Weights of a small transformer language model: 6.66M parameters.
MLP neurons of a small language model. Each row is named by its layer, matrix (up: input weights; down: output weights) and neuron, and shows model dimensions 64-127. Each number is 128 + 32 x the weight over its row's rms, rounded and kept within 0 to 255.
After each neuron's rows, "fires on" lists the tokens most often at its 100 highest values on Wikipedia text that the model never trained on.

L6.up404 [116 115 155 123 124  69 145  48 164 122 108 106 194 161 159  89 146  89 126 164 131 182 141 129 145 101 141 142 117  93 139  95 107  93 134 176 127 152 137  95 162 159 120  73 105  82  98 189  94 139  82 145 121 158 144 106 128 117 180 161 138  91 122 146]
L6.down404 [131 105 101 152 123 159 102 190  99 115 126 148  66 115  99 179  78 174  98 111  88  54 123 202 112 154 100 124 145 103  83 132 158 152 127 117 159 127 149 154 133 115 112 170 159 147 113  86 164 117 130  87 160 101  87 162 112 129  85  89 173 191 153 163]
fires on: "ing.", "ings", "ings.", "ing", "time", "y."

L8.up161 [ 96 147  89  96 100 158 109 130 128  66 157 126 137 144  75 133 160  88 150 114 117 118 220  91 102 150  97 110 150 118 121 112 127 164 143 129 150 162 127 149 205  93 149 148 130  90 107 105 157 153 177 156 121 136 151  95 163 116 129 126 105  99 116 148]
L8.down161 [139 171 128 163 173  51 134  96 125 187  73 134 123 106 103 152  97 151 109  72 129 116 111 122 137 137 155 146 139 151 140 109 174  75 121 156 134 130  76 177 128 123  70 103 165 109  93 165 136 161  60 106 154 100 127 159 107 141 121 120 139 129 115 127]
fires on: ",", "-", ", ", "- W", " ", "s, "

L6.up352 [145 128 170 156 117 152 166 116 155 131 146 162 150 122 125 148 154  82  87 109 156  99 136 136 136  93 105 140 153 163 130 161  91 101 118 128  95 121 205 129 127 135 103 155 131 135  98 140 111 169 136 136 137 201 181 119 136 183 181 127  88 156  75 124]
L6.down352 [122 152  86 111 160 117 132 134 134 144 138 108  98 132 128 120  85 159 169 177  96 166 132 130  89 149 184 126 123 170 131  73 152 176 121 136 139 134  40  93 110 157 167 106 146 127 128 127 146  75 143 103  90  64  96 161 121  75  63 152 148  72 152 125]
fires on: "1", " Marine"

L3.up180 [174 144 126  81 127 122 139  95  83 137 153 132  74  98 166  91 111  37 172 137 112 150 165  91 119 158 179 161 139 143 169 145 171  85 134 111 177  50 216 139 114 155 162 184 140 111 146 122 155  30  85  99  85  99 148 139 117 120 153 127  80 138 144 118]
L3.down180 [114  96 113 170 116 169 127 110 158  90  69 152 167 112  90 139 129 197  68 150 155 116  81 164 178  94  83 114 167  97  93 107 107 204 124 131  86 183 108  88 163  99  76  86  95 170 153  93  91 189 120 165 153 166 111 148 144 172 138 112 160 122  99 134]
fires on: "ing", "ed on ", "ational", "ation"

L4.up430 [172 142 139 150 158  94 122  86 185 154 154 103  99 150 109 105 174 175 117 175 112 114 116 116 151 135  94 147 136 190 106  63 124 105 133  51 119 130 155 145 118 188  92 128  83 138 139 126 160 118  75 196 118 124 107 127 102 178 124  69 161 166  67 101]
L4.down430 [123 110 169 131 112 136 169 125 101  78 137 157 150  89 178 142 128 105 136 143 174 137 112 130 104 159 162 124 141  65 104 196 117 113 157 205 105 104 150 144 153  79 156  94 129 151 155 100 104 161 151  74 171 116 142 174 174  93 106 144  91 102 137 118]
fires on: "ive", "ious", "ional", "ide", "atic", "ion of"

L3.up247 [126 146 177 127 162 118 205 111 134 132 126 155 130 105 104 172 119  89  85 173 132 128 114 114  13 137 123 103 177 109 131 130 106  71 162 113 152 110 190  99 154 189 135 123  86 132 135  95 105 152 164  95 134 150 150 120  96 142 189 101  87 140 120 164]
L3.down247 [161 155 160 105  74 134  58 116 100 147 183 169 125 183 103  83 117 180 148  92 145 127  99 135 212 127 109 134  98 174 153 100 207 117 115 118 159 137  70 132 107 144 153  66 135 131 103 110  97 126  97 167 106 126  82 114 134 110  45  91 177 110 119 129]
fires on: "\"", "'s", "o", "y"

L8.up283 [107  81  97 115  88 107 109 152 106 159 145 129 123 113 110 128 127  83 120 125 128  92 146 160 122  95  95  64 156 124 182 147 159 126  96 151  93  98  73 200  96  89 115 121 170 148 113 129 115  92 112 207  92 174  93  94 113 191 102 135 152 150 117 109]
L8.down283 [ 89 135 188 121 158  91 182  62 171 119 105 113  86  73 182 120 130 125  90 110 143 123 148 114  99  66 169 137  95 159 135 107 101 100 142 119 138 117  75 153 180 187 136 106 138 129  96 197 123 139 151  99  95  50 151 162 178 150 124  54 150 174 184 119]
fires on: "| ", " Pl", " Bl", " pl", " bl", " Gl"

L2.up228 [179 119 106 147  81 139  64 183  71 111 163 121 166 150  99 142 111 121 129 151 144  66 149 134 127  60 138 126 157 121 128 179  84 157 158 150  78 196 138 161 132 124 133 136 123 116  85 124 126 147 135 123  84 138 155 114 157 125 132 155 143 106 143 149]
L2.down228 [ 93 140 130 131 114 137 150 160 183  80 111 172  78 161 111 141 141  95 167  89 114 125  77 179  99 134  93 150  75 116 147 135 143 154 136 130 196 191 139 142 110 171 161 129 135 101 155  95 183 105 108  97 140 101 138 112  79 133 198 111 103 113 134  97]
fires on: " un", " Mar", " Reg", " rev", " spec", " | Mar"

L3.up170 [117 100 175 109 175 107 156 132 165 149 142 168 130  99 115 153 107  74  75  61 126 127  93 173 130 113 177 130 140 160 134 140  99 176 136  99 105 138 111  96 120 143 160 144 124 129 121 121  29 151 138  99 142  77 185 160  98  95 120  86 133 121 189 139]
L3.down170 [177 154  68 163  82 129 136 182  94 115 129 130 166 195 137 132 121 158 171 178 147 131 120  80 127 107 103 141 112 127  89 126 159  76 101 117 100 113 145 191 141 123  97 135 147 100  92  94 179  85 100 167 106 207  77 120 178 176 106 148 152 117 103  96]
fires on: " to", " –", "ane", "b"

L6.up303 [137 121 155  93  96  78 155 125 138 102 135 107 115 149 137 124 140 171 165 145 154 182 188 150 117 146 144 171 133  78 136 101 137 154 155 154 136 155 133 118 147 124  91  74 103 174 135 160  39 164 150 181 112 135 162 112 100 147 118  90  95  75 113 130]
L6.down303 [162 125 115 157 147 154 118 101 109 132 105 144 155 116 127 196  81  93 116 111 118 102  69 128 115 137 134  53 108 161 112 132 122  76 100 131 111 130 175 123  98 172 166 168 122 146  73 106 216  85 102 115 193 134 103 122 145 113 145 147 123 177 152 140]
fires on: "ly", "ia", "ians", "ist", "y"

L9.up162 [122 131 121 137 156 112 100 122 179  92 169 106 145 154 108 105 120  84 148  69  95 147 132 113  59 138 144 118 158 203 104  96 109 145 161 158  92 131 160 119 178 177  73  74 150 130 116 144 195 155 144 101 107  89 174 133 138 159 129 146 130 104 132  68]
L9.down162 [136 171 121 166 146 138 141 134  99 105  89 109  96 139 108 206 184 151  54 142 178 151 134 111 131 127 128 147 119 157 122 142 123  43 164 117 201 113 129  65  82  93 137 138 128 132 127 133 151  92 115 117 167 160 164 117  88  91  88  41 204 145 106 185]
fires on: " and", ":", ";", " that they", " that he"

L8.up312 [150 134  99 167  48  79 129 202 126 172 175 167 139 134 137 105 107  83  90  79 115  80 129 202 131 103 128  63  85 113 121 178 147 149  76 129  95 156 168 164 103 121 128 151 164 156  75  96 115 104 136 134 131 115 124  81 119 117 110  77 173 119 143 136]
L8.down312 [108 151 157 135 137 120 180  81 171 127 126  63  79 133  64 178 157 120 104 116 137 119 116  46 133  87  98 121 139 109 129 125  97 117 161 142 174 127  79 119 115 157 162  97  97 152 162 188 178 132 133 164  80 201 175 175 102 110 131 121 134 219 149 123]
fires on: " d", "| ", ", ", " C", " District", " pl"

L3.up571 [114 150 151 145 128 101 122 103 102 184 128 148 101 151 121 133  63 160 134  90 171 118 172 101 166 126  56 184 167 117 138  97  84  99 147 104 151  79 170 157 120 157  89 134 122 174 139 171  52 168  97 127 105  84 138  90 130 180 122  18 137 114 102 126]
L3.down571 [125 148 112  96 115 179 171 108 125  92  98 105 100 108 147 133 200 152 139  99  96 168 159 103  99 127 181  38 124 150 131 145 130  96 115 162 109 179  78 119 105 138 177  87  81 130 131 121 197 106 142 130 153 143 114 140 100 123 103 229  83 101 176  88]
fires on: "′", " River", " meaning", "th century", "Professional ratings", "==Track listing=="

L9.up558 [154 121 103  89 153 100 157 105 135 110 130 168  96 120 138 124  74 133 161 113 143 160 153 209  89  67 153 151  77 171 161 201 120 142  83  77 171 186 107 133 106 146 138  79 153 142 125  83 182 134 176 109 106 110 191 146 148 153 144 111 106 105 117 100]
L9.down558 [106  63 158 104  74 166 104 153 116 122 151 124 155 131 137 182 187 107 148  91 113  92  90 104 126 106 146 146 171 105 105 177  79  92 139 142 102  96 191 130 157  89 135 227 122 141 156 163 119  86  99 120 134 160 160  83  91 162 123 107 173 132 107 141]
fires on: " | ", "a | ", "1", " |", " Racing |"

L10.up128 [161 132 134  85 186 143 129 145 127  98 129 136 100 160 120 155 122  98 107 121 150 129 126 101 161 173 191 101 119 145 156 124 154  85 109 100 121 118 159 202 145 136 115 176 150 116 141 122  89 131 152 134  73 103 106 163 118 132 140 119 148  40 174 101]
L10.down128 [ 91 125 191 176 136  97 139  63 119 130 112 144 192  82 200 138  69 112 169 101 136 155 168 144  98 133 120 101 166  84 121 171 160 124 123 121 114 106  98 102 131 137 172 133 160 173 139 160 191  79  92 103 186  98 146 138 128 133 105 137 123 117 157 149]
fires on: " O", " Ev", "1", " Inc", " per", ": O"

L2.up458 [112 113 117 181 132 124 176 108 136 133 111 100 120 110  75 184 161 130 136 118 127  69 137 129 140 119  88 104 115 136 144 140  79 131 136 168 169 136 183 156  83  85 129 125 153 111 106 120 124 144 161 121 125 127 141 134 129 132 135 165 132 189 133 137]
L2.down458 [147 106 173 126 108 111 125 111 132 122 118 107 132 157 161 135  87 163 120 136 119 158 124  88 135 141 134 136 126 135 150 147 178 146  95  78 122  88 123  73 184 143 134 116 113 111 145 128  65 100 138 134 104 135 109 139 158 125 103 125 116  88  96  77]
fires on: " her", " My", "ay", " Mal"

L10.up194 [ 96 172 173 105  75 175 128  75 152 105 203 136 134 132 131 106 156 105 103 148  86  82 135 149 155 131 135 136 106 191 160 115 152 158 114 111 125 111  97 142 109 141 129 168 110 147  88 178 107  92 125 108  75 179 176 120 157 183 197 137 126 135 119 117]
L10.down194 [115  96 159 102 193 125  83 136 170 137  96 168  99 109 108 116 178 146  84 189 151 119 187 158 144  80 112  98 109 170 169  86 158 165 116 142 122  83  73 143 133 142 168 181 104 113 181 124 155 126 103 121  99 136  95 191 154  95 114 131  95 123 160 100]
fires on: " f", "1", ", f", "f", " W", " \"w"

L2.up105 [187  91 121 133 127 133 167 127 113 108 133 130  96  83 100 150 155  80  84 126 141 140 113 121 100 189 116 164 125 121 131  70 123  70 147 140 129 124 146 110 145 114  63 135 103 150 131 172 135 125 129 136 105  77 125 149 170  82 123  96 161 104  86 124]
L2.down105 [ 80 138 124 141  95  72 150 168 162 140 139 174 127 150 164  80 106 147 150 125 146  88 111 158 111 102 140 125 132 113 129 185 153 136 143  97 103 138 142 150 122 123 174  97 132 126 121 116 104 111 111 104 105 131 115 112 147 156 182 179 129 168 158 110]
fires on: "y", "ance", "ational", "}", "y.", "ies"

L3.up302 [146 110 159 108 105 122 167  90 140 155 124 131 177 143 122 157 166 107 112 146 168 158 148 136 133 154 154 150 174  76 163  65  69  80 107  73 116  75 124 105 167 174  97 131  67 121 134 125 191 122 118 129 104 161 162 176 118  52 124 105 116 126  90 138]
L3.down302 [109 123 128 135 152 168 124 156 137 114 129 155  75 101 146 109 135 172 132  90  99 105 120 143 157 124 104  90  70 184 103 165 183 179 168 178 166 143 147 130 107 106 166 149 133 124  82 117  93 110 118  94 120  97 132  77 104 206 130 121 126 124 173 123]
fires on: "y", "y."

L2.up200 [147 129 164 126 168  82 118 115 133  94 183 149 121 164 101 101 135  56 184 100 148 139 162 173 112 131 140  91 133 124 101 127 107  90  91  66 140  59 122  96 173 153 123 142 138 149 141 170 123 123  99 136  72  97 142 141 168  83 173 153  90 111 117 179]
L2.down200 [112 130 116 136 130 184 154 116 137 140  70 136 105 110 136 116 133 194  97 141  79 140  82  92 127  95 120 158 121 115 212 118 152 169 151 143 143 159 145 122 103 121 163 130 106 156 125  73  33 128 146  88 137 167 123 105  71 149  74  64 125  99 158  77]
fires on: "ation", "ing", "ation of the", "ational", "'s", "ing the"

L12.up447 [132 120 161 144 100 133 139  99  98  93 178 111 141 166 135  61 117 165 147 120 113 156 173 129 146 104 109 185 113 201 158  90 147  79 160 123  61 136 121 153 106  91 134 143 105  83 107 138 109 171 161 114  88 147 182 131 131 120 157 144 143 143 127 183]
L12.down447 [ 76  74 160 135  64 136 122 115 140 119 102 120 181  85  89 173 119 124 123 123 151 156 168 155  81 159 157 114 110 173 156 138 153 125  91 101 109  86  58  61  96 103 159 121 138 187 138 121 188 117  92 103 120  97 137 127 116 162  97 172 151 117 125  66]
fires on: "1", "ag"